{
  "vocab_size": 8192,
  "hidden_act": "swiglu",
  "bias": "none",
  "tie_word_embeddings": false,
  "init_std_up": 0.0191,
  "init_std_down": 0.0,
  "learning_rate": 0.0022,
  "schedule": "wsd",
  "max_seq_len": 2048,
  "doc_mask": false,
  "train_tokens": 902600000
}
MLP neurons of a small language model. Each row is named by its layer, matrix (gate and up: input weights) and neuron, and shows model dimensions 480-607. Each number is 128 + 24 x the weight over its row's rms, rounded and kept within 0 to 255. A neuron's up and down rows have the sign that makes its largest values positive.
Before each neuron's rows, "fires on" lists the tokens most often at its 100 highest values on Wikipedia text that the model never trained on.

fires on: "a", "s", "e", "o", " of", "ed"
L2.gate206 [128 157 123 136 137 117 156 145 109  91 100 110 141 123 151  95 126  91 131 132 120 165 128 164 153 133  95 132 150 100 156 158  99 163  78 139 146 124 144 137  77 117 131 193  91 132 134 121 141 116 130  99 136 125 109 121 125 142 165  95 113 109 127 127 134 148 149  97 134 125 113  80 171  93 136  93 104 117 118 126 131 169 162 155 118 142  89  93 111 151 132  98 167  96  79 159 103 142 134  90 144 136 110 125 130 126 130 144 139 131 143 169 124 116 157 123  97 138 131 167 124 160 127 111 138 135 130 124]
L2.up206 [171 122  92  89 142 162 129 148 142 165  92 131 145 104 143 179 146 154 133 150 131 196 171 130 135 180 111 126 112 117  78 160 111 127 156 118 116 128 134 146 122 169 121 103 116 130 132  92 112 170 127 146 129 115 124 148 119 134 117 158 138 110 140 129 143 127 163 136 147 152 120  91 130 101 105 118 128  67 117  92 137 138 138 129 161 123 164 123 147 101 156 149 117 139 115 165 146 140 130 111 141  67 129 124 159 156 158 167 130 118 141 101 155 109 109 155 116 148 109 113 147 136 126 129 114 121 191  85]

fires on: "st", "y", "th", "ed", "e", "d"
L2.gate1508 [ 83 129 138  95 128 126 139 118 118 106 157 133  88  96 125 132 134 153 107 121  64 124 115 118 147 127 148 115 145 112  87 103 116 131 126 134 116 114 174 181 162 130 114 149 133 100 166 138 150  99 113  91 104  95 128 131 140 176 170  70 137 122 126 108 131 101  98 138 145 126  83 114 144 113 173 128 141 123 152  97 108 128 114 112 146 122 125 131 158  93 107 115 126 103 166 123 148 108 143  97 106 136 132 169 112 176 141 102 139 126 112 149 126 150 107 105 157 133 136 156 171 154 128  98 132 105 130 148]
L2.up1508 [135 154 152  88 103 146 104 131 108  97 212 135 138  87 158 112 122 101 127 102 105  97 120 121 110 101 126 115 130 133  87 108 138 133  69 107  90 121 132 124 113 178 119 152 141 107 140 146 128  66 137 153 139 139 173 147 180 133 158 117 111 111 212  86 121 118  70 120 164 118  98 102  77 141 153  84 125 150 114 110 161 165 118 106 150 109 141 135 149 146 124 138 137 117 165 124 145 143 119 135 140 124 150 123 138 108 106 169 112 157 134 122 117 102 131 109 129  92 123 124 107 147  97 123 137 136 114 151]

fires on: "-", " "
L8.gate414 [104 142 117 134 126  95 118 111 114  91 170 146 120 162 134 171 141 127 150 164 146 103 121 136 148 134  60 111 152  97  94 108 150  88 145 110  82  98 161 102 145 125 102 136 171 127  91 123 100  94 109 120 134  97 145 154 147 126 117 120 113 154 108  96  94 131 124 146 126 103  97 123  75 130 134  79 101 112 107  75 137 154 136 158 100 137  78 159  75 146  81 125 113 165 120 155 111 127 194 112 100 127 155 136 164  82 142 129 119 128 106 116 168 135 121 136 124 124 139 196 132 135 142 142 110 146 121 117]
L8.up414 [103  85 145  94 108  89 142 103 135 113 115 134 143 173  90 178 139  95 163 147  97 159 122 129 109 167 135 169 149 151 108 121 121 149 146 109  68 120  99 137 128 145 136 125  98 134 117 106 110 110 127 154 148 136 148 101 131  73 142 117  95 139 146 128  96 140 106  92 141 120 147  89  95  90 113 114 134 157 138 120 121 177 115  94 139 140 101 179  89 121  95 132 123 105  79 140 122 125 126 125 150 126 107 101 108 128 113 136  87  98 119 158 143 144 145 107 107 111 105 152 102  96 165 151 152 124 156 136]

fires on: "s", "d", "4", "door", "ab"
L2.gate880 [119 120  87 125 153 130 129  98 109 146 145 118 182 165 148 115 152  80 153  92 123 103 115  85 112 128 121 107 132 108 164 144 128 123 140 123 127 130 122 141 131 120 170 157 184 167 128 182 145 142 104 140 122 103 155 121 120 147 129 123 150 134 157 141  87 155 116  94 106 158 159 155 195  97 138 143 152 161 154  89 126 140 127  97 116 144  98 134 153 166 136 122  71 150 142 132  90 103 127  88 114 120 126 167 106 136 111 185 160 133 129 146 101  95 108 140 126 114 169 142 139 124 124  79 125 132 148 110]
L2.up880 [104 141 107 112 107 144 130 129 146 128 128 113 135 118 130 138 111  86 139 103 132 138 115 152 107 163 142 101 127  83 143  84 100 114 143 125 140  91 112 114 120  79 113 144 115 132 132 166 116 110  93 130 121 139 126  99 121 119 108 143 134  96 167 110 109 151 127 111  90 148 126 127 171 112  98 105 112 137 133 174 194 107 174 124 143 178  97 132 141 129 178 147 125 124 101 131 130 123 147 142 104 148 132 163 115 104 120 168 140 136 131 141 103 131 132 102 148 101 156 162 115 124 102 132 114 108 167  78]

fires on: ",", " and", " most", "ly", " more"
L8.gate1286 [127 124 138 136 114 141  80 133 114 121 147 135 186 134 183 129 152 120 123 112 130 124  99 138  99 152 139  96 116 114 126 128 120 130 148 127 130 143 120 113 131 118 149 123 127 123 155 173 121 139  88 120 109 137 105  86 124 143 148 137 154 145 130 173 131 104 117  64 150 135  90 142 148 120 127 145 108 130  82 144 129 119 117 106 105 120 130 101  91  95 133 117  82 145 140 106 112 115 126  95 132 143 142  90 109 167  96 157 120 169 144 116 116 140 161 141 131 140 127 174 140 131 105  84 152 138 147 158]
L8.up1286 [123  91 122 140 170 146 111 116  84  93 163 115 160 131 157 145 148 125 143 132 103 126 106 102 118 130 118 165 149 113 161 127 108 140  99 112 134 134 121 125 101  99 165 138 116 140 126  91 122 155 101 118 134  76 147 111 162 103 110 112 129 156  84 155 105  71 129  80 113 160  88 109 122 152 153  94 160  90  94  93 124 131 100 152 134 138 123 125 123 110 158 119  90 122 107 107 150 117 121 105 155  95 132 122 130 132 139 148 120 125  88 108 124 127 142 145  93  80 137 146 112 118 113 151 141 123 150 119]

fires on: ".", " |", "'", " ", "ke"
L7.gate584 [109 131 128  80 125  96 150 101 147 114  97 117 118 122 117 127 150 145 128 125 131 119 140 135 137 125 127  90 159 105 138 133 113 121 126 136 147 153 103 104 130 168 122 158  98 160 148  92  94 120 121  38 120 152  89 129 125 151 133 147 127 166 181  95 101 146  89 132 108 123 120 121 124 134 156 125 157  64 158 112 148 119 137 113 131 130 106 148 150 111 108 121 146 205 109 137 160 141 117 109 116 113  98  92 110 125 127 133 112 111  77  74 155 119 117 161 149  91 149 196 119 119 132 136 162 171 170 100]
L7.up584 [102 138 108 135 131 114 107 142 118 129 168 151 150 144 132 124 102 120 145 142 148 140 120 106 110 148  97 167 115 143 136 104 144 120  81 149 165 130 117 134 123 118 136 136 142 127 126 139 107 150 145  86 121 104 131 146 160 124 115 128  95 106 121  76 127 158 145 111 128 155 145 154 128  99 146 145  93 141 150 133 135 145 115  63 103 102 101 149 103 110 100 159 107 122 122 187 149 137 146 115 159 141 102  95 148 104 139 128 105 115 114  79 114 127 124 130 159 157 134 147  99 123 139 216 130 110 148 142]

fires on: ",", "s", " but"
L7.gate132 [ 92 138 140 128 114 113  91 134 124  81 159  78 116 121 136 163 140 163 140 133 140  81 111 150 169 113 139 181 139 110 111 135 159 134 131 141 192 162 127 153 102 127 108 107  75 112 113 135 133 150 166 111 122 130 109 111 145 115 102  73 116 132 127 121 123 130 139 129 130 153 131 116 141 115 149 162 137 108 130 148  84 117 120 134 146 119  93 151  98 121 121 131 152 119 113 149  90 111 130  78 138 126  96 126 132 180 177 131 122 141  85 118 120  69 134 131 121 130 124  92  88 177  90 114 166 127 126 101]
L7.up132 [ 90 105 120 131  99 149 130 132  80 120 144  96 137 126 129 160 158 160 125 134  94 145 153  69 175 115  72 135 102 140 167 135 107  94 140 117 162 128 147 108 122  90  86 118  86 135 121 118 112 138 125 168 156 130 134 139 121 124 115 113 104 113 148 132 142 143 144 112 114 129 104 106 103 113 121 148 155  72 171 121 144  83 120 127 119 154 136 157  95 142 113 158  94 115 122 158 140  74 104 132 137 128 184 178 122  91 152 125 113 159 137 116 150  98 108 162 119 119 106 151 157 117 153 103 129 135 135 117]

fires on: "a", "0", "o", "th", "b", "ham"
L2.gate1459 [153  88 152 122 161 144 117  87 125 120 153 148 132 124 152 149 115 111 133 143 157 127 118 114 132 140  96 129 140 147 145 110 105 173 150 129 146 144 142 115 134 177  91 114 128 122 110 168 179 134 154 118 113 119 190 110 113  48 168 142 147 112 140 112 192 107 140 115 100 125 197  80  80 110 136  94  92  85 131 145 130 113 162 112 153  76 136 106 117 103 107 121 143 141 139 113 118 129  99 150 145 138 154 111 142 179 141 101 119 144 153 132 131 115 151 132 123 182 158 112  86 113 145 140 140 122 114 105]
L2.up1459 [123 187 145  98  99 120 140  79 132 125 186 137 120 141 136 125  94  88 132 125 130 135  90 114 101 113 101 101 100 143 126 146 143 154 131 136 142 117 102 102 106  97 139 179 114 144 101 147 134 140 141 100  65 147 155 135 130 120 150 127 135 144  81 132  65 133 119 105 104 112 178 138 118 124 126 134 121 156 121 178 116 118 130 131 127 118 119 123  82  58 139 109 119 108 138 129 160 159 126 153 166  86 165 115 122 152 148 135 152  96 126 115 183 121 119 114 117 134 127 120 134 134  96 117 149 128 119 169]

fires on: "w", "er", " and", "d", "or", " &"
L8.gate956 [129 169 137 141 155 138 110 112 127 155 120 166  99 103 168  61 150 154 117  91 117 142 117 134 132 110 112 124 106 135 125 116 128 147 117 140 114 140 143 103 130 151 124 127 135 126 128 129 150 183 112 183 150 128 124 109 137 132 146 152 112 131  93 120 149 138 175 125 140 123 146  89 167 158 140 101 111 156 144 165 142 121 138 141  98  77 173 146 100 138 139  86 130  98 127 142 139 156 155  98 172 141 174 108 142 142 176 137 112 138 117 124 100 189 141 115  86 132 117 114 149 160 125 123 154 150 134 100]
L8.up956 [ 84 111 123 161 150 137 140 115 127 122 146 116 134 151  62 131 133 118 110 109 113 130 115 132  87 113 139 149 128 101 114 118 151  92 125 103 123 132 136 145 158 142 173 125  91 168 156 141 130 140 112 136 147 142 130 116 140 120 104 123 161 161 121  91 101 123 135 162 191 159 164  78 124 160 110 107 143 127  68  95 140 130  98 119 116 117 165 121 137 136 120 126 127 135 126 135 106 173  86 111 123 116 191 128 117  89 118 140 172 184  88  99  62 162 124 107 125 111 124 114 129 146 105 130  81 107  82 123]

fires on: ",", "s", " |", ")", " ("
L8.gate597 [143 126 140 143  85 139 150 112 143 118 123 129 103 121 157 145 125 177 125 125  94 119  97 162 131 108 120 192 137 159 155  94 127 109 173  99 133 144 177 169  88 106 116  60 126 119 108 129 122 138 175 154  86 114 108 168 125  76 104 132 102  92 128  88  91 114 141 125 122 114 162 142 140  92 124 120 114 132 140 118 122 184 157 110 122 163 178  96 131 122 103 160 125 128 143 134 111 120 120 100 172 175 141 147 136  98 155  76 185 135 145  85 144 135 162 163 133 119 139 166 111 124 136 102 123 126 148 127]
L8.up597 [117 133 158 100 137 140 120 144 143 145 152 132  93 120 128 168 152 161 160 136 105 116 146 115  89 132  89 133 177 133 177  77 107 125 162  84 172  99 104 124 143 138 169 115 145 109  97 158 136 117 103 158 136 123 104 129 125 111 115 129 124 100 136 151 107 172 133 169 107 117 133  95  82 118 160 113 124 136 152 114 147 123 144 133  76 123 117 127  80 119 131  92 132  62 139 131 117 138 103 113 186 164 131 150 157 101 169 128 144 117 142 125 144  82 133 151  97 139 125 112 152 164 160 125 170 165 146 105]

fires on: " and", " as", " at", " or", " of"
L8.gate418 [104 119 114 126 115 122 188 139  95 142 153 166 126 119 145 142 144 117 121 143 118 123 117 151 154 117 118 142 161 128 125  72 114 164  96 128 132 109 119 150 132 148  88 156  93 159 132 136 188 121 122 132 156 134 144 118 122 142 118 108 161 172  73 136 148 155 116 126 115 153 114 119 118 138 121 153 119 121 104 146 153 142  89 135 150 161 104 122 108  98 134 160 109 132 166 120 127 114 101 147  91 138 172  78 110  80 164 161 141 112 154 105  90  94  64 104 122  93 147 119 120 101 148  97 130 105 121 115]
L8.up418 [123 139 137 140 112 152  97 142 116 171 126 121 147 108 170 143 101  70 131 140 144 119 118  96 162 129 100  99  83 131 179 132 139 178  89 108 149 174  99  84 107 110 137 119 144 104 120 118  72 142 101 116 130 124 130  82 158 121 144 139 125  98 117 169 129 152 162 114 138 100 144 112 168 161 157 146 102 136 130 121 131 102 125 130 138 129 108 173 141 153 147 164 114 139 147 120 142  85 148 114 138 147 101 132 143 127 109 134  99 105 123  99 106 135 118 137 139 105  83 109 112  84 169 109  71 127 150 146]

fires on: " and", ",", " as", " of", " its"
L8.gate1586 [121  79 106 100 135 133 113 100 116 119 125 111 102 159  99 137 133 106 166 101  99 113 125 128 127 113 125 180 181 176 113 109 115 151  96  84 120 116 148 145 134 185 104 156 132 167 127 134 134 149 139 104 101 154 121 109 177 148 164 125 154 177 125 148 149 120 158  95 124 137 133 107 142 112 177  94 127 138 147 140 169 129 116 119 134 132 129 131 151 138 143  96 167 145 146 119 123 116  67 142 174  94 140 137 118  91 133 132 123 104 118 127  93 108 125 155  80 109 122 123 130  89 119 111 130 114 125 134]
L8.up1586 [114 113 102 136 140 101 136 105 132 162 144 103 134 132 136 125 116 122 136 139 115 156 166 148 152 107  85 126 116 168 129 100 167 121 102 134 122 140 130 121 126 143 100 111 119 145 151 151 130 133 122 103 154 149 145 126 118 112 183 141 137 134 171 148  93 136 147 125 178 110 104 128  99 114 138 106 127 117 174 135 143 134 132 170 111 128 124 118 114 122 133 136 127 121 115  98 159 129  96  93 131 122 159 169 137  92 123  73 135 126 169 129 139 164 150 106  74 122 101 110  92 138 159 129 102  75 142 124]

fires on: " to", " it", " have", " they", ",", " is"
L8.gate1208 [126 125 165 144 144 161 119  89 160 102 152 130 147 110 140 129  83 142 123 122 173  87 132 105 156 129 147 160 115 106  74 115 126 133 122 122 144 174 102 158 151 125 104 111 138 133 122 135 122 108 114 156 127 125  99 149 145 115 125 100 120 158 131 141 134 159 140 143 155 110  63 169 106 142  88 121 135 135 138 119 133 117  86  95 179 121 174 130 135 114 139 111  83 110 107 125 134 108 109 135 118  82 124 118 145 156 114 120 122 127  93 111 123 144 145 152 148 120 108  94  69 128 119 117 134 116 179 143]
L8.up1208 [125 110 137 151 108 100 139  95  70 127  97 156  83 130 124 154 130 131 128 115  83 163 158  73 144 105 131 120 120 121  89 101 168  88  79 117 132 142 147  95 130 152 157 117 145 108 141  96 112 125 116 141 109 157 170 118 120  81 113 158  96 123 116 120 125  80 131  81 166  72 147 107  89 139 143  75 117 142 136 165 125 109 173  85  93 146 149 134 144 170 130 164 135 115 198  90 150 162 100 105 113 116 147 159 127  98 143 126 158  82 123 134 102 140 120 160  85 136 118 151 166 140 134  74 110 119 114 119]

fires on: " had", " have", " was", " been", " cause"
L7.gate739 [136 122 130 113 115 126 110 103 129 178 142 135 143 142 147 101 191 134 121  70 122  93 108 159 103 135  87 106 132 117 199  90 133 120 151 124 128 156 133 122  66 115 113 115 144 129 137 126 124 109 124 120 109 133 122 124 119  92 139 115 121 134 130 103 146 144 144 123 140 118 158 139  93 151 154 127  97  73 127 129 137 142 148 143 141 112  87 149 156  95 132 156 123 135 153 151 162 113 142 140 107 160 117 141 123  88 140 142  90 128  83 108 168 140 126 120 128  94 107 157 168 130 140  96 116 129 120 136]
L7.up739 [123 123 116 155 106 123 130 106 135 140 100 125 149 142 103 127 163 135 112 183  96 134 137  90 143 149 134 171 127 102 135 141 124 134 137  89 110 150 170 119 106 115 132 133 102  96 142 168 164 112 127 125 109 178 133 145  95 101  96 156 108 119 130 119  71 146 180 126 112 144 165 130 109  72 151 139 116 150 133 146 122 125 125 115 143  91 161 125 113 155 159 175 103 139 151 114 169  87 111 124 173 127 122  91 134 150 155 102  88 115 101 108 141 183 103 154 150  89 117  83 112 118 118 112 165 186 121 146]

fires on: "ter", " Cha", " Perform", " Chi", " Che", "qui"
L2.gate1533 [120 124 143 150 102 141 136 164 136 133 150 104 119 113 157 142 148 152 140 164 122 134 153 157 138 117 123 136  98 141  94 116 119 168 126 137 129 112 159 122 148 139 114 122 109 194 159 179 173 148 152 148 142 126  59 101 140 152 164 124 132  98 159  81 152 165 102 134 102 131 179 102 201 110 154 113 181 118 114 135  86 122 126 136 107 140 121  87 164 130 163 127 125 123 118 121 142 131 138 143 135 134 141 139 157 132 197 149 110 155 135 103 118 129 114 106 145 157 116 106 111 131 143 113 121 146 123 165]
L2.up1533 [102 103 123  98 119 121 109 112 142 124 117 128 120 156 139  96 147 153 141 106 145 111 113 117 164 123 148 114 109 147 117 133 165 103 159 186 149 137 125  70 108 162 121 111 143 122 156 127 139 130 144 140  94 106  76 121  96 109 101 165 129 152 135 143 141 158 118 157 104 144 158 135 108 154 133  99  89 134 117 149 139 122 143  73 143 113 130 137  98 118 119 128 128 155 116 110 125  92  93 143 129 122 142 113 172 160 103 118 168 136 103 163 121 142 139 135 117 154  64 157 128 158 140 121 134 109 156 168]

fires on: " of", " on", " along", "ing", "ong", "towards"
L8.gate1070 [149 176 153 125 104 141  98 114 114 143 141 108 116 122 143  88  89  94 146 107 137 131 132 114 127 109 122 140 151 137 123 138 142 107 135 141  88 153 172  85 108 141 134 162 151 100 123 122 123 123  96 179  90 136  95 160 136 130  87  99 113 119 124 105 136 171 144 153 140  99 154 105 125 135 183 136 150 101 129 113 156 123 120 178 147 146 124  86 109 134 120 122 117 120 141  78 131 143 127 138 106 148 118 125 158 101 148 122 152 123 121 155 143 120 143 118 106 126  58 139 127 152 142 152 104 136 120 151]
L8.up1070 [ 91 168 100 156 149  74 149 129 164 141 102 156 145 107 117 125  89 144 106  83 147 124 155 160 145  74 133 147 132 111 132 170 136 129 100 133 138 128 115 143  98 158 128 163 119 106 147 171 116 132 104  95 145 136 128 151 106 118 139 104 136 151  73 179 168 110  80 100  86 103 108 126 107 130  97 133 125 106 120 142 154 131 140  94 156 156 117 110 122 145 114 143 111 144 106 106 138 141 114 103 125 122 169 123  95 151 106  90  85 133  70 146 106  97 151 143 136 127 139  64 134 132 124 151 117 123 169 130]

fires on: "s", "d", "dic", "er", "e"
L2.gate1584 [108 174  88 182 149 139 145 132 135 115 133 165 121 121 138 119 137 148 148  80 105 167 151  88 115 134 121  64 146 118 148  82 159 120  85 202 143  86  98  93 113 103 136 139 136 136 138 109  68 106 121 149 109 152 148 128  92 137 108 109 129 174 157 150 141 173 162  97  88 130 173 119 140 121 105 129 125 121 178 119 179 140 126 126 148 149 121 137 169 148 154 104 111 141 148 148 147 108 150 116 106 136 118 166 141 130 104 158  94 119 121 132  87 131 104 139 152 149 149  87 148 141 103 137  85 126 143 122]
L2.up1584 [ 99 121 126 156 134 156 161 151 148 139 132 121 129 131 151 143 157 150 133  80  90 119 158  88 139 104 113 113 173 104  95 115 141 115  97 158 153  45  84 110 144  85 123 146 155 114 130 106  75 117 134 110  98 106 133 104 113  97  61  79 132 122 110 102 158 120 113 134 136 124 178  93 111 105 118 127 135 121 129 154 147 128 136 108 151 127  79 113 159 125 156 129 114 158 144  96 165 122 159 115  74 139 117 170 145 125 116 161  81 138 149 141  99 105 119 136 170 138 143 143 115  99 105 123 137 107 122 117]

fires on: " and", ",", " or"
L7.gate489 [122  93  92  89  65 103 149 137 139 144 162 140 141 118 149 121 139 112 125 145  71 141 100 163  86 144 148 179 164  98 133 126 159 111  85 130 121  92 128 124 130 144 129 138 146 124 223 130 112 154 131 121 130 142 103 136 147 158 115 110 150 148 158 132 122 164 166 128  94 102 115 116 154 126 108 126 185 124 159 144 149 125 129 101 113 130 164 116 112 127  89 128 144 136  82 133 106 140 129 164 138 136 146 107 109 114 116 163 150 129 112 141 124 125 132 133 124 142 119 163 143 113 134  69 100 142  96 133]
L7.up489 [160 113 177 184 144 111 162 157 141 112 132 142 148 141 111 117 179 148 130  74 117 104 119 135 134 120 148 154 128 116 141 137 135 138 113 143 163 135  29 129 124 152 131  97 106 143 144 105 121 143 164  60 106 108 158 108 106 107 132 144 138 108 139 146 133 131  74 118 143 137 149 142 105 135 111 119 149  93 161 138 120 136 155 126 155 107 127 139 114 133 147 137 114 121 115 149 178  93 132 119 191 130 126  95 108 178 109 128 123  75 102 115 144  91 124 149 134 123 127 130 109 122 144 157 181 117 179 134]

fires on: "s", "os", "is", " Mas", "as", " pass"
L7.gate1531 [151 100  99 135 144 116 104 107 124 106 136 134 137 129 116 137 122 146 127 152 108  64 110 132 130 118  68 159  71 122 122 128 135 141 149 121 135 100 134 119 101 135 139 127  80 144 105 149  94 149 124 124 113 138 123 145 174 106 119 124 133 151 101 153 117 143 131 133 110 131 166 113 123 131 126 145 159 153  92 151 124 148 133 119 152 138 152 131 144 130 139 120 147 106 138 103  96 123 131  92 166  85 137 137 138 161 130 122 115 107 102 107 102 112 114 130 123 165 190 144 103  93 143 127 118 132 118 135]
L7.up1531 [108 116 119 148 141 145 126 130 102 121 137 122 105 120 160  64 123 147 134 163 139 105  84 121 192 140  94 148 158 125  98 178 150 170 181 100 129 112 104 103 182 117 105 110 114 116 103 145 139 108 142 156 132  97 166  79 133 188 117  85 113 138  87 126 147 183 133 111 116 134 135  79 108 146 142 115 138 113 112 145 131 141 127  93  94 122 127 102 123 142 122 121 113 124 102 155 143 161 146 141 167 132 177 135 152 120 153 112 120 103 138  99 122  96 151 107 133 141 147 115 160 126 109 159 123  99 148 147]

fires on: " Pe", " Ge", "pe", " Get"
L2.gate1132 [145 151 111 117 137 129 145 135 106  98 141 104 140 158  97 119 145 121 133 120  91 100  74 147 151  60 148 176 102 137 139 133 190 173 138 118 141 130 140 124  81 144  87 132 111 161 133 131 123 125 115 141 160 150 124 125 140 132 158 153 114 125 130 126 109 170 181 148 100 144 170 136 111 192 119 115 144 121 106 125 153 106 114 112 140 162 125 115  82 108 110 107 116 139 106 125 116  48 115 135 140 150  76 150 139 124 112 122 121 123  96 122 147 124 110 135 153 124  87 116 113 122 139 128 152 137 156  92]
L2.up1132 [171 150 120 125 133 146 170  99 106 107 176 107  87 134 120 136 143 132 125 121 131  97  76 155 137 103  84 190 126 142 112 137 133 189 154 121 144 116 132 124 116 115  87 135 112 154 121 120 112 126 126 148 104 127 146 117 176 151 164 158  90 153  93 114 119 193 168 100  93 173 166 133 134 162 117 150 137 122  93 137 151 103 100 122 123 107 146  94  86  86 108  91 104  65 116 153 109  54 124 132 147 142 126 147 151 133 146 129 124 163  91 113 151  95 168 158 146 106 114 126 108 114 112  96 153 122 153 126]

fires on: ",", " and", " most", "s"
L8.gate1645 [116 118 119 124  98 167 136 162  75 120 148 131 150 125 154 169 110 164 145  36 134 160  91 129  91 157 139 181 129 148 118 124 124 116 125 115 139 138 111 135 139 173 140 110 161 114 136  86 132 142 101 137 105 106 121  99 102 162 100 103 134 181 163 137 113 134 131 110 114 114 117 117 155 106 112  87 116 107  87 138 156 161  85  99 109 126 105 116 116 116 151 133 110 124 172 132 154 112 142 112  82 145 126  93 112 176 110 160  95 140 148  98 118 127 133 139 127  87  99 152 146 147 127 105 149 103 146 138]
L8.up1645 [128 129 142 145 127 121 151 135 135 135 163  92 113 128 135 141 160 131 107  59 136 141 132  91 112 144 153 118 102 111 128  99 114 135 115  91 153 172  90 113 138 134 156 141 161 131 135 128 109 124 136  96  86 123 127 160 166 172 103  96 127  77 120 176 105 118 120 109 155 143 166 120 100  99 136 109 110 137 118 137 104 123 165 117 105 109 110 110  98 154 172 157 126 111 171 129 131 135 113  98 113 148 155 120 141 143 134 111  88 104 140 137  96 135 109 134 127 134 106 123 139 101 132 116 116 142 144 181]

fires on: "s", "-", "ly", "ka"
L2.gate143 [ 84 119 112 128 156 133 169 138 125 106 177 104  89 117 107 149 111 114 116 139  97  86 115 117 108 109 140 134  88 166 151 130  89 116 182 173 116 123 166 118 201 139 131 129 130 130 130 137  86 147 165 177 151 132 142 150 146 173 113 132 133 133 150 143 149 179  96 139 107 149 130 134 126 170 147 127 123 123 169  92 158 164 125 171 132 149 102 119 104 115  97 148 136 145 108 118 110  97 129 116 132 138 123 149 144  89 146 138 156 118 105 114  64 154 122 140 115 186 184 126 125 115  92  83 103 132 127 110]
L2.up143 [ 96  97 108 113 128  88 104 108 135 146 126 125 139 137  58 164 149 127 106 120 130 119 148 135 138 139 141 122 138 138 111 130 103 142  83  74 135 181 147 106 117 136 111 103 119 128 100 116 107 114 146 128 113  97 143  99 143 120 126  81 118 138 116  75 117 124 155 146 114 132 115 169 132 138 193 102 150  89 112 126 105 162  93 128 141 145 112 139  57 157 102 169 142 126 110 133  97 122 150 108 127 128  92 116 103 149  92 118 165  98 143 140 151 134  91 123 166  92 102 149  79 103 137 116 137 113 139 156]

fires on: "er", "or", " father", " mother", " school"
L8.gate448 [151 147 134 147 190 107 111  95 118  98 104 153 156  98 132 117 117 103 165 137 116 124 159 143  95 168 119 113 134 113 157 126 110 128 127 163 105 154 164 147 144 130 136 125 121 132 182 136 175 148  87 136 117 120 141 163 121 179  94 101 123 103 133  81 108  87 134  96 121 123 116 115 114 188 113 126 105 159 124 160 113 126 121 143 142  89 153 118 151 118 114 155  94 121 132 111 143 136 150 163 113 159  75 116 104 142 163 148 139 165 117 109 102  98 130  85 105 107 125 125 124 161  97 102 159 193 148 144]
L8.up448 [ 91 159 134 130 125 132 155 130 121 107 126 135 120  71  93 127 122 160 141 100 151 124 160 143 110 157 100 152 180 119 171 173 141 110 166 166 111  99 130 152 160 148 155 114 168 118 145 103 145 172 151 132 129 157 140 124 120 125 137 105 185 124 124  98 117 175 144 108 130 137 102 138 125 136 107 140 114 136 119 149 143 137  90 129 159 161 156 170 136 129  85 100 115  91 103 103 147 168 117 161  96 100 112  90 140 120 105 131 159 155 110 130 111 124 109 115 125 165 113  81 124 140  97  92 148 164  95 126]

fires on: "\n", "n", ",", " and", " but", " gr"
L7.gate433 [135 124 137 114 125 157  77 113 117  90 144  96 121 128 106 113 153 185 107 145 124 114 127  73 142 149  96 102  99 144 158 122 128 116 169 116 150 114 110 113 145 126 128  90 140 102 131 130  85 161 149  91 122 131 118 151 183 141 147 111 137  77 184 118 103 140 140 163 144 123 108  97 132 119 126 131 117 133 193 151 125 114 149 100 108 138 117 106 125 149 161 171 149 152 122 157 131 109 121 130 156 103  55 116 157 104 133 160 134 143 113 164 100 112 123  95 105 141 112 132  80 148  69 114 202 131 126 132]
L7.up433 [103 107 108 140 138 120  93 138 127 191 146 128 120 111 118 113 136 138  99 133 118 113 198 155 184 134  78 107 120 171 102 141 139 118 139 125 133 146 125 160 126 130 142 144  76 106 118 139 170 161 147 172 182 130 176 108 124 122  86 150 147 144 166 142 133 124 108  78 132 114 113 177 106  86 181  99  97 139 122 125 126 141 107 147 144 127 114 144 108  97 165 106 100  95 159 140 125 131 163 130 109 140 107 129 177 162 156 162 140 128  99 128 123 161 100 112 149  92 113 154  85 112 143  89  69  93 114 162]

fires on: "ed", " used", "d", " successful", "ated"
L2.gate25 [134 117 178 129 103 107  95 132 138 110 172 143 130 117  62 145 149 167  89 161 146 161  76 125 104 145 138 136 165 160  89 143 134 118 169 122 126 113 113 159 140 118 122 155 120 111 144 111 151 126  69 126 137  90 186 134  45 144 156 103 128 115 107 148 127 116 133 174 146 110 114 156 154 167 136 136 132  99 116 160 112 109 112 125 117 151  82 160 144 120 129 136 116  98 147 141 130 108 123 135 110 128 103 152 118 167 125  98 148 135 149 121  86 115 114 165  83 106 150 139 121 111 147 103  77 109 107 136]
L2.up25 [ 78 116 127 153 102 127 122 152 105 100 126 159 167  82 124 113 143 136 146 132 135 179 125 148 133  95 162 138 123 139 109 136  99 143 103 124 112 117  84 136 117 159 124 149 116  97 156 116 159 145 131  91 105 131 160 136 108 143 135 118 135 138  97 130 151 152  93 138 130 130 125 105 118 129 113  96 149 131 139 141 152 102 111 149 146 132 116 154 147 156 131 129 113 108 184 148 132 113  87 114 146 130 127 124  84 102 158 133 122 127  96 147 117 155 127 142  48 126 128 150 113 129 126  93 105 115 155 148]